{"norm_place": "pre", "positions": "rope", "rope_fraction": 1.0, "qk_norm": false, "extras": ["capped logits"], "beta2": 0.98, "grad_clip": 0.5, "warmup_steps": 203, "decay_fraction": 0.32, "decay_shape": "linear", "batch_tokens": 65536, "seq_len": 512, "steps": 9089}
MLP neurons of a small language model. Each row is named by its layer, matrix (down: output weights) and neuron, and shows model dimensions 288-383. Each number is 500 + 40 x the weight over its row's rms, rounded and kept within 0 to 999. Numbers have three digits each. A neuron's up and down rows have the sign that makes its largest values positive.
A block is one neuron, or neurons of one layer that tend to fire together. After each block is what it responds to, as a language model described it from the Wikipedia text at the highest values.

L2.down72:515467497489496511521522472542525496484531541462535471570567484418462515443454472473475501537478460468410497462515466467550488468531549555468503494461463473510512439507503522498468583502504550477485531539574461565489520545464515512491493558528497484510452533550478478528538570517441516594
L2.down332:510506490530422505538517442497525522495554477453508470554497500462530505460544478485492550490483560519474537460582455440604505427562507477501523456439548509497436623445520476501481479540469546453412478461605484518480526503480556527451577537493501534551465517498464449513517526501449451533
Responds to: Sentence-initial time adverbials. Last token of an opening time phrase in narrative prose, like a year after In/On, That same year, later, Meanwhile, or its comma.

L5.down61:512470529451502470446473515458551472548570477549479459495528519539425463482503533529425474460497487489456523469494460510480541542560522505477524504499484473500584580469538486448453466464533445475458526508480439526526532496409453489506529500494508535511555450497545507495448524463476541528
L5.down305:513401527473462522567490534522542445466548532507467569519485484462508450533574522530517528531467505475503582540554516495471473445500467493495478520384537514414497510465471485440471476532516444477492520438443494444546470494528469461502501548491497453499540468489496543524506546461506542461
L5.down321:488469509428463494508531495440521494460459485490516534469499470499482445503447506500543519495491535428458539538451562501525510477485469598433516571505465541493466475542429506510537496503486534499499542518515539535530460511494485463418558492478527497452545484454534460481494460478420493526
L5.down448:510439518510507495503452522440496449496476455571485467505592486521489525462522525488501527465488510468528494487495437522510480532515463477438514488498516451517508467538469524491507562505543435531483504525490417528499487549409455483483527461495480533477498550500507557530490483514497529525
Responds to: Sentence-final punctuation. Periods and quote-period combinations ending full sentences in Wikipedia biographies and reviews, such as actor. or ditty". before He/The.

L5.down327:526536452576600511495455443523500521447497548586550537554516467488544553544396498480487539473449576582499477531482473471495544558459541505512423454445462462429475485502599516439494454516537544508462449532498523538547498542486515444465480510515509531476478526546496505463495470508485442528
L5.down360:566536524444449477569446524543503511524484465475502502460489441522596502458559518468441578496536486455457458512528393536443470549503538500472523506522476490495484449547511529553569490453436562477489583509469436510491514488536564531486529500477482512484417497437540491429469471541496482480
L5.down364:507515503538478520473488491509522542495511446482486466521493482517519411517467512492499526526522538447479486533541502489543526471572512507443548492523502515484467496583529586474503529564488425463465448507488438510559503504529534510512531522440502461450445471504484520454516510480479519572
L5.down434:483500478515507446546515478443566532501496516524547555540497469455519458455508440510503463476461428477420512534518594488475479479538541480502532482580456505491497515488494521596489490577532570487538547475549555557481499538469496485501410548512472521416510474476468508418495487462448514526
Responds to: Quote-introducing punctuation. Colons, commas, and words like that, saying, including right after a speech verb, just before quoted or reported content (said:, stated,); sometimes colons in times.

L4.down231:538567472509483537531492450507448473528454505428515389504521525463497430527512481505495589516540536468470446437591426396514560517476537495487445525476507500530520481569543446535516506503507498500481501479523504518531545442512523524505520516451567482540483483528500485486467478563527540485
L4.down244:476418504470420465497488549494489512515494514524527498584467462475473514497562524524498527551486520535537516520471511427557529448507528523536518453507426469506529548528544499529478486512454469606534543443476512457537490540529583560443474476507510551485496384528484526442445527483512492450
L4.down253:519485515453503462521435545532480480506492530504523450499499526456473536476460423488479561602489489549527490487454476473516513593414441546569456465477521520420501490557476541455481506562539520481512569548507456536537517442460467490497390457461561554525504510552513512505478494506495489537
L4.down305:536518479570486527482508472486503500554465439522476468533517530534423437505522491521501513517451513543483561515473491455543582519516524424474466514529430496449551497543545528476476468528513497470473503438475580479600478478464490468396507598467528487550506499535480540472491531488473551627
L4.down332:475460509504458485594554503507454450553504479527462457560454499470427508421475508458448477506538463486523505457535509465529519496510544520449375526501504571507465568543554467457504575469538557481562562420572521477503465530460597395516508420537535489480540448549490523498560478561430477569
L4.down347:475475503531477534479540398500551463468476499578595495500483466531470479538474560523521518494452521517521501392552486393499508471509453506486510523478492430475466526443538604515488496443406538534479559496504520517502566503447512480402503471492507482490455442475496486457533544498534490417
L4.down363:546499482460528506496408517469525472571431438485485478444592498534495541473475448475493537548489553501500414560509538525463538564563508498515449510515469453452523500474495510511611562534520481548491463453455466502508522511520434457534536517499489552486507488508489482507546400486483503519
L4.down476:542473500492538609493521497468451475492466512471461432446522471478531501538506457503519508476497498457428527500504524435482641457573534458577502519469436510467497453501503474520457529526493553474562485475569488518592524440516507500467432512504503550457455575587502522520520485517537474541
Responds to: Mid-number and word-continuation pieces. Later pieces of numbers or words split over several tokens, such as decimal coordinate digits, table counts, ID digits, ordinal "th" (75th), and name fragments (Boyd-Rochfort).

L4.down39:491546550476569475466452520472496555516443423464547561537490525606523523508496546554499452440476503484517511463438492507510507529537476509493464489453476516386495465495505498524575511482525575522528538427463483512420460543467458513565510475519471497519463521434543502397484456570510479507
L4.down111:465448463532571533493521543470465598478498468422510473579519488500442501464511498484402490531470465504503512512420538488451486465516522506485559450454534498480519460446471495434546500472567537496539497492520481488483526526477479508541507406513517518490475523553555473514494419470497493502
L4.down157:512483555486513517436454449499501549446540506430517486505491533533522526557546495500510549540472498475483492470445504555486523505444482495468604503517485493536502495479553522376489452547499440467546525559519509543600543530538511541547468520525540529423498598461429487509521502520464477528
L4.down166:545484446575500481522536451535529473529510506524512477515463523485470494487526572528521495565458517485486453486455573515471476450527540540498508503502491472487491552484464514460524487484520534509521506462476573523519490485515521475531509515515551538529544522466489468489535472519473521507
L4.down167:499472471488545428462536523539466485479494495582431395516462504495486530516527487511503537514460459541463430523453374556559509486463474515560544553526537448510470549516497516532461519529541479489567458551532505430526529472497470544535529424481486480457448475473441559519519486478465421430
L4.down355:476578472545448483513551573531425488399485578566449484503479517463525542545524483427506499520498447543516503502545528442514495407498472451502559452410494488520424563525492496517534511488579442598528496515540455496484482513525552479525496487540490536460497481492460495550408497507513502462
L4.down408:437512550459515413505482541527478580568537475535545519559472432533493475551437538524507461501511414498419482474553581391452497553474531557472458568554465556490499551508436471525489578465482542519508469482479524445475495511480529552542497458612489514460508481528507485502523472463503453486
L4.down463:555468473498501520479514517514509448387500524539502453536465496509507521535516566544536541466450476547502544514385552592504504464539476483438474463552499431552514542442456452522551533442465502485491489488436550524545505523484444468479535552455451507457591462540444482546504461519510448553
Responds to: Percents, quotes, table pipes. Decimal-percent endings in statistics (26.0%, 0.1%), opening quote marks after articles or titles (an "era"), and pipes after wikitable header cells.

L5.down81:460514523555596551460432457507477524572467477482531453505580448460518509480527511506468493453571515439529517474512632453450474455526504470450485492420470475491413576557438494487476475485477503502545497483487517510567479522577449519573481464516530475497437497512530527478474518540446485458
L5.down250:426474583575492418442566485562549520465430457515487498389481560401496521534534563495486487480485455485591511454481504524500478461442514596555460451499448454524519544519560527546494521513523534479495563532597492531554516457504472475504490566507408587518541484534525467489573563531505427464
L5.down348:429442522503503441456507530477482624498511456472420506510565460499572512553473490477452407451456511441557516451509570480525398529513554500459488542432573485465507492510494536504558474464513510519502551525548508514477482467493464463517488531450485504521499525433560520509483509521492439454
L5.down484:491490493480538461523494526513451534505496505499495577473527505512488524419541459468553456453498546451507534492553476498533463456530473551402524453462510532503459540539482432479477555610463552522486453512505508459513500456551515483557456454486519466510535540439520553483478516546441517403
Responds to: Templated data-heavy text. Tokens inside repetitive Wikipedia tables and boilerplate, such as table pipes, census percentage sentences, coordinates, gene IDs and sports scores (W, Ref).

L2.down51:446586493478464534433492437507470494575426535557432431476539500516480522563479455566512497493512449507491508462458493487506522528456511505491491412463442463503504493534522511483525523548556467515518524477534461403458442552521521551502504457467501500424479459468575520572532446547537491522
L2.down440:474610554478437497465422470502471518418529564530525505501521458483496407534522498464419422467551510553496546519504558532533539428441557491538522418490529504484477447399501501476477461508479533492548544507565442501497517572535476482467467524456464510516540456509436483480482521538518453459
Responds to: Years and phrase completions. Year tokens in dates, ranges and tables (2022, 1991–2020, in 2013), plus endings of set phrases like ended up, at least, selling out.

L5.down251:493514503491470554472491474524504520503521467476458484508514546431539487507503496507513509507442557494490521523516523544500551504436565411514513523551538445503440479448578512507551476490490441477465530515507476499510545485491519551484511510377498536413499528524485510465510481501536500565
L5.down390:623499560510565495470438547502494506570488479499514562526470502508447463541431518494549554511476568476489449443471476500520523423489578559463490476497460447466508454479482566509520501498464429451559595534549473505525475515535536514619493568494519531412540535463508522516527493499506544474
L5.down461:542448486467549505510483546464505568482484442462542498541480465519496556487467494418519468483489523481525559417436509441553502526502526443536486507487481488454457477534522534462569441518511517557508563463573446515490589541520536488516489463570512501503491511490490486516536490508565566545
L5.down490:515511461540447543515501431508525557496479478557405596454465630564493519543493512461410528474561455520489556548462490480478485492460532447395461516463529417477492478509472509494469517460497530446500539507498527448511496508541498496536436455585507506488501551472521472489534533554488481512
Responds to: Decimal digits in tables. Fraction digits of decimal numbers, mostly vote percentages in election-result tables, e.g. 97.61, 27.3, coordinate decimals; weaker on dates and unit words.

L5.down13:481502534452505516522480523510584516473476453534560533507458524418421548572455489538474540484421541540475538491520547502488599523487494545560528469414520458479463465526516520506516510537539473449480479480467440543494522541494505580543555541541476511464528528563408591480451498552491487471
L5.down314:444495515508542480546473496508445472415442556459429494538506503471460441530522532496517441546527418462496485441514497503542469537549500507496483464447489438491524512474467484393513483591582534514468474490575427466504560471447471532514477517421510456515464522519465488526490560455439530541
L5.down319:475512430497507485494592462523572483478533511666519484491531595473449508540520535492467467468468508535513540557497540473531504508499510481510552410475530492483505584468475496448480515537464445467552454480459568466471521542573555551458545494481549536581501416569494541477484472537519515425
L5.down479:534472470423598458530526488469522531512518393516478514482538547512490538529428475484447478473524504558462472528505556444505566499481538431532469480476451459535443446491481539476409543528523551483568534526498535511477548560522535539478547571590484492510534560569480527496547440503400527489
Responds to: Dates in narratives. Tokens inside or leading to a date, such as month names, day numbers, years, and the "in" or comma before a year, in biographies and histories: "on 10 July", "October 13,", "in 1979".

L5.down78:572457461503474480468511501465502478420475563514470449541443545433497487527570500537487534546589482459506501499539459505437595469439489442504498472535539478483518472426457507553480536519490521475550524455484460491501542451579479488466488499434514555489496504489501551515521521476462497491
L5.down132:509441488496415515470487485456559545533506479474495530532538484473520449522587491525476566532487507431501550556485548516486453445443428491598446465432543454451516485516504450469412476561555525470510520467566559508473565480529494451502534504491535563476519516546491491504520475489450536558
L5.down204:486522563458466466513457487516516536481498513522507492564500503478474463492513467533531476463574556499391551458495457513510492494541495482480563476541491521529544561517490493524471520478477505485445442467505487465482470526400447493480488511465543503579497480456511483466456412448517465521
L5.down403:481494537482492493555513552555476506531513512498473466488432471469606502546520537557452476520513544536522502461569489501555452526494440468500496458483536482509504501506487501399496507481507504475464509526539506449525454463479499515502486570585517456508528481458547552507424493529487532494
Responds to: Specification pivot before named item. Copulas and linking words that introduce a specific named item, such as was/is after "the only exception" or "most common", possessive 's, and such as/for example.

L4.down156:508527511602477530526457383509483496545514505493438500491521514517541557471503538568467475530424606597527503445554467503443446450489509485565477510557541532492492482540536479482513491420553528564446487498485525559493516476493514512494554490505537492519580505484479486568500550532490581488
L4.down180:429500472496492464520452433535591510524510521456491521568530483581527485487451428502477511519413562519555503494468498533494496463438431491459555497568521417520477473489488570541430565500509479512548471503542591502513508486390458608537536546493456454448464524504496478483491485454485555513
L4.down188:454528576509485499485439554416518482487502500475444467467504515548489483447566416491495568445475487460583434480491548507475448474486541440470453506598518457450421509497482534517433465500536516565454491470482531496510470505407509492512519643420533504483553563562493493464513522526518476425
L4.down249:446432480515494564511436447493426476404562556509495517505427517516582537495524447511503485491507472515529453530521424503547452452525408546443458529493527423625490593467451522550458520494456565489494441498488421500542514474553479525498529499451586510550420489522466532554484518557472493457
L4.down365:592498530547549503482535481467544483503528512492499539566503479488557558488521450462504508550521515490467533545526481539463517468511505527514493477569520479589495523411465575514485464454466462445443508446506558490492589449505493501518477486580567430510537550506534448477508462490481440505
L4.down370:570496431456468515515495589486558463456443532500487472459516523486519537505504467476533457438517458464551499502518516490489477470465490503402514480473492543456507554509469591515425470454532464536560512515445478538515567573512507444499542575446551468535471473488531577554486575531489462440
L4.down394:476479524543485441493523489517486492512522441485513512509472495537537555477471542477458511528525549467526485405526486494541476566488496453528519544500491513515500523465490474538545498538492523509522540534494568456476447422566526495454522522438417454532535558461482427494489577551552504468
L4.down459:468505551538504477433481478513435515535574531385465529465558454519510535435490469406476569493498398490532522486530530422549526538567476484500486461521451521506548459503526495419514463489440532477490458529462562445515530471509485510544499500473536456511489488516536510532535492475485462465
Responds to: Date/number-preceding prepositions. Prepositions and partial dates right before an upcoming date, year or number in biographies, e.g. born on, in 1954, over 300.

L4.down3:576514442534480429520513549451477461517489525440531548455549513445503435500608426560594480487498532503510535504548452477418477520508427503448492503479506473480568498526522493493503500534434539615493489561459479456508499483568527490496545498514552466495509517479508475476504482454485462460
L4.down134:470492463469451460479467508461478523530497453522489442441568527478494483485508510550476511577393477556527494418479517569504547532492481472495547499477437463491567413476465529369495471546482510550535440493494486456472512560513514496494628425419492544561528511496520483520415463508536462454
L4.down139:514558487518487496486480495545513514523494401519449466516491543531498540496515525533528466468489460532517528470459501559495501466471497436510503566527470560568518550541478480466484510510492464474445473465503458472574436510579517445424422521434496505533523474590519490527532561507487568508
L4.down319:492501490407499469489471436515547500432490505491443551407478522525526492558493516517438522474535504412513498532491429507506477458547515488572516487433446506512499518506533453503471419435504414529576400530497477419476446560554512476508507492500494469496410533514504464559521481533542561498
L4.down407:575527444489458433557456530455510483519541517518458494430508537521523523557571537528496521539570552490567526411493468537514471552562447519507506486509482493535516517427569529459504525518507437491524493483503525541451471438484527534541519474506506537576494598525531438537497553462450546524
L4.down415:542510399413570456513474447475481531518502541562492541466518492530442527469430448481573550496438509546545517455518502504486502605538468499491524455541444465528497454517538550445457502541524448505468464474513481506424510521507484489431431503563557495484476530580537545560479528522435514456
L4.down464:499478470456557470514513519468467527489579549446506503470419502474442480446459532539507487459462513518481578521495466444472559515543480549550519503484486494406487488525537531432433529469501476516514514498491509481489463440507472517540487493538530526545520491523517532542545400506535460484
L4.down474:503519495515518524477476523447488469508468428448501521526470493521513498466560489422497559444554550509527510534488515512489553412574469540486548472487496498467500454675502583473481506485509488500470500465508569477488438477513510491459454506447541404444520441574524523493536493488548529540
Responds to: Clause-opening connective words. The second word of a sentence- or clause-opening discourse phrase, such as with in "As with", for in "For example", time in "At the same time".

L5.down54:452534560480483529548519567450478512481501520525482526461483564472532536480490511502570478491488489500534589561518553411491486425498491518524454520487500521444534554503469442517574528482542550425601435484572457479545484531538553532568479505525504516486493560492475531489480538470445497472
L5.down264:526502508552482511474479468551499479504427537528481503460564464521473504488510541499496533488490509522480491520507456492542482548489469512448483522557517491475498492547495487550503487515509492457517450532515497458535463448517523482521495443467588502549513477458511503513470486482486481468
L5.down276:486533536565536506475537492460479463529534592430477540515490508497506539488515498463472588570546440573588502502530487493475477482490467536495478515535509458455510504510458516541500468540498536524535491558490603473511475446520528493564430485569501492494537519438524470481463504444485453436
L5.down422:493506557525466504469440477502514517463529541477427493396497486557453579485526472499453449496437527552520534511524470444537524496507548458531529520453469443474513531465448505571481536458547428440516485544465549603465441523455473460498479501583564508605543482387455552578448513486517497501
Responds to: Date-introducing prepositions. Prepositions on and in (often sentence-initial) just before a date or year in historical or biographical narrative, as in "On December 1, 2009" or "in 1539".

L2.down9:496488432552465515553494564511477538483472463506498574398510439496512519485444528561472498501537456466599512552523637553457533516416503495443474493490461567468502486495486492506454485460504490510548491498472576578513482470468475490530475481504463491543562449519579491480519456460548516480
L2.down422:485436493532514556517436431529512516525536491444475557514544549466431522485449472446436519447545526473549435490582519569501507537577517493505600515546471491453527504495475522443524516510550572474512487515497381571496496482453456556496445486492489593519448549496469547484477535446498511463
Responds to: Compound-word hyphens. Hyphens joining parts of compound words or ranges, like north-west, follow-up, commander-in-chief; also the second word of fixed phrases like at least.

L2.down100:491553489473469478532518515507529526575518496510429557508425565434475516480506484541490484489437531562508526493578449461502536519480433466515511550524470559449527472605540513572464562550474389522540534478582460461535508486515585511542496507446469485526522510480563510598463460435494519500
L2.down204:483514537478517516596517476539524537492558511553478503455514502495469520447450427521474553486518513532467500524581503471445531441479524496511484498630496504470463466547506503425490597521511472493453549485555476499452497541468529598522606444503548428461520483504547602515481530459421465473
Responds to: Date-introducing tokens. Tokens right before a date: colons after Born/Died/Released in infobox lists, birth-year dashes, and sentence-initial "On" opening dated paragraphs.

L2.down8:438511459499460517546419602443460552497437486524493469472524516526459529465471536453555471401521510506527565567491481552598492517520559513414460496468553430438543456520468501474519463543511552530496527544543361442457487486496511414530567460524488451494446503489529548518504540510502518466
L2.down228:566514516501505557492531490434410541538585482578464517410484536509501518506395512494509510395411458486525593509516426558549435518515565503462490531536529482527530535480481514526481521528473509553564492536525490529490548542497535523526562479515500431554451490465506464530510568509513532486
Responds to: End-of-segment tokens. Tokens that close a sentence, heading or table cell, strongest on a number's final digit fused with a period (2.9|1., 20.|13., in 2005.), also plain periods, line breaks after headings, table pipes.

L4.down50:526473503468460489402477467479535522559476465520511477464472480502615556470551523576523524489458523439502536511518492525551480600551492561497492472496425446417507405467505507516497511502474440557420483538501430455498507522508507513493502515513522495510461505425542501470528459549544522463
L4.down65:439473448489499434496523487451493540566458542468504445432528528482461560550458505481539504412530524529539468494504527507441466389459457493503518485544509507472409502500522479421510506485499494526539570467555563557530493540534533523545508450464585531530526460551480528511509483517626493496
L4.down108:461510458414462576434437487445476492533498539492424440517494489511482525498521482441472512507528434479466501465480452537505502486478512440489513488507489559458497533476493514529486535498530516563484512497543424519436556505422458539506504487536467520461488469446505496523475604487463492503
L4.down280:482510538497562510465503502416507555480544500555467429458493511464476533499463457494464478536405559511502474525470480478510511551541541520504509487459484522485449449494478503507510592502586517515475471543628454477562521439455489455454460468639515572499460556426460496512497529468528481555
L4.down361:502460481519487469507580497428507459496450489429445474465527478530529491518568524406458461463451398478519469503527508486497502540504460535506523569482453512483518552495450479503446517543486500430569488543504531459515515476427472471511544523505463473492532484512513442519436549508405532567
L4.down439:514502521514504538428421474423539517536434492510531524463444563449484518551499557461496511531454518553504451505462472477525419488530555477548524500530546524490471565489423470533479494539528479514578526497505498544559415504524482460492536510519526470472475463455485562536465488512528548496
L4.down468:498508506477531540509492545531548529508532503547530455485563475563522457524486480479418508516502515540524474595505480488569545495511538587530488458466486499518527549509494504481483483569568542578512506504490467479527479488444486491465504539515476530488492510504549429439549573464481449451
L4.down481:445576522395462479508531501485530478483473489493481415545481520540515515533562537529528479537513563535475485474566449487541483442557543459483515477556449432552468526470434499494514473485458492447446546445587544490461483520509480447497506536432534500512476505520429490432494531501466548498
Responds to: Numeric field separators. Separators after a number in data-heavy text, chiefly table pipes after a figure (turnout, climate rows), commas in census lists, coordinate N/°.

L4.down21:480504522485512505523461482484527592482517522538506491526471503472515553488473483501504475497461505484511485484509507558485534527447499503482506534514459480462535456489535495477556539508496464523503495445518517475496510523503523457526488489497498514478511514487467459492506494492562526476
L4.down29:522503427544511446451522473431488538552482447454472603433535486517520416476569588485546487528607556500463500561395482533458532446519466525584547462543514489466483495589479428491473439473514472541503477477555474461478454442541465523486585492467575477494587494522534488531529484593565557531
L4.down34:553482548522470469513505452469523532466568503541555456538488493462555453455559538485475510522463487516476489527515516473502500494539438481487559480489529488566474496406462517492481412474439468542437474466458590477551512487498552498457495500426508538536505501510478528486517408475548472473
L4.down38:511563460595520524508520580542427504429518505540480533483501510458478551509485520505490527457453505485477475522477530551499522573531555498554486483459547489453529596520560477499486526455471442499507534492517452497510482473478535543464506476488525585502559526550479527524514473507428504504
L4.down176:523444512518513547446489529523501568492478516478510468463552466523487527507442498457448486528466557470529428455506539416539439546601521435565495446518521490493525441529530494495527457534479474459483586503532495550520474528529577515552496419493500552541514498513479515546429412514510473516
L4.down345:527484464488494477508531475486545552425525505393525493483558500510468508421461481530464505518462535436489534457452616558478590486465486535539456497509502485529596574490528457493500482464481428452563499455466481516522493478479570519537578493511500477530527574552491508576456499494520466560
L4.down348:513504536556480528494435567416508529592470472517470470454518494511556482526460462443543466413499476477510510501464518465513544502483481532520509517502496513475404507484526482481459440499463499511494511563504557561485515530481557448498456491470537539497503473467438485494469549465487548493
L4.down372:466472440455522480471464500499438466427543442560468518465439504474472500498639544405474482498564506478570555445474416548503464479522572469534414535539519514548518537478542431498509523509465403446553504497454425478508490532521539460578563434518455550524493521559423495501517514503587514563
Responds to: Punctuation after "and". Slash or comma directly after "and", as in and/or or "and, after reading"; weaker on hyphens in compounds (off-white, 14-of-26) and "that".

L2.down86:512551468534483571485591507521517531531489469440445527483521496506479499474506477583486462537486496537528487548464497452455468499540443450500473504460536525451465506500542465542446510511538560518503488528511432572540559509545441524567581489549526441550477575511611440518543461425444522548
L2.down341:591531492479516443514483530504444526473478481451486591477471507496474481543446432518533462556513515511491538522554433522441506521485453578472496463549483427517522505447611515542480473430547470529449530545453445497460466526535521560475504520462459502457473477442566450533542519428437461587
Responds to: Separators between paired values. The slash between degree-minute and decimal forms of map coordinates, plus table-cell pipes after a value and range words like to or from.

L4.down58:523474423460498511544569526505540547533555546470490474492455485512453543512514584553590450444497439491490592520576559507501539515498488556489508415536508464478540493458552547556473533568569445458518527562494497558496435486442530453552452500477438439532564475487461545573475559525552488526
L4.down64:558482511488421524544473506578516545482532536472509527391502498540472482481582551459455503491539453522482519467568484514531508512491466425500536525599569488503473565477524484522502492511515459458482524473577510531524497507451519476513472468451517524516576477479439442458486560504471441519
L4.down97:552503473493499479487454489553482530504522441495455483533482487480463496504510587533502503539428573550445467498484422435481559482493461522440478526560536500512533517476484461513498523489536562537453471517480398589526485475470513461455539439510495535500511489534462514438471543586608499478
L4.down163:544496458501540449481425470461459492533504498522524483495551472482514503479479506534546455506515477505533518483490449485568598492497521517498554477532554542442547496506529481527525465580517455469445536449543411578541522573444512452462557551452533572541547481553482559560466479559475535514
L4.down203:560524482452545493524513513471484502472456441517520479522514531498455495456567500502512479428533451510511547483540489522576519503472475537406603512533519513492443494502516545528465558525589508493476517474591449487453518555479519396534543559395498504535551476472540523489541595464521578510
L4.down268:489547555496533483468540481475462508550579528545571489558470553451518528443524499513517424508524502503506393484541494478560488527541484491450487524446466488418445429498498503495478518461460516468562553503485549522524490495427485506524523521471511481492491467503443504446522478459529544570
L4.down346:518529473514489492482476511442476480495487495484483480497483499501553482509487511500559480457490479456490599491529466487570517498472491450485457521481443529463465501510496473527475495517485526530526484550530348548500489547484468432471552545372492491510547464537496553473523530491553541488
L4.down395:499449520515600494484509553408519484495526458478486479475488572492566521503490599461535514421470537474484540520494541496479516517527540532466485469500444490570483440496465483530531489487478476557561475542451505481418451485576472574627548533527533523540481583501448452456573564484460485514
Responds to: Sentence-ending punctuation. Periods, closing quote-periods, colons and table pipes that close a sentence or clause, usually before a newline or new sentence: "track.", "rulers:".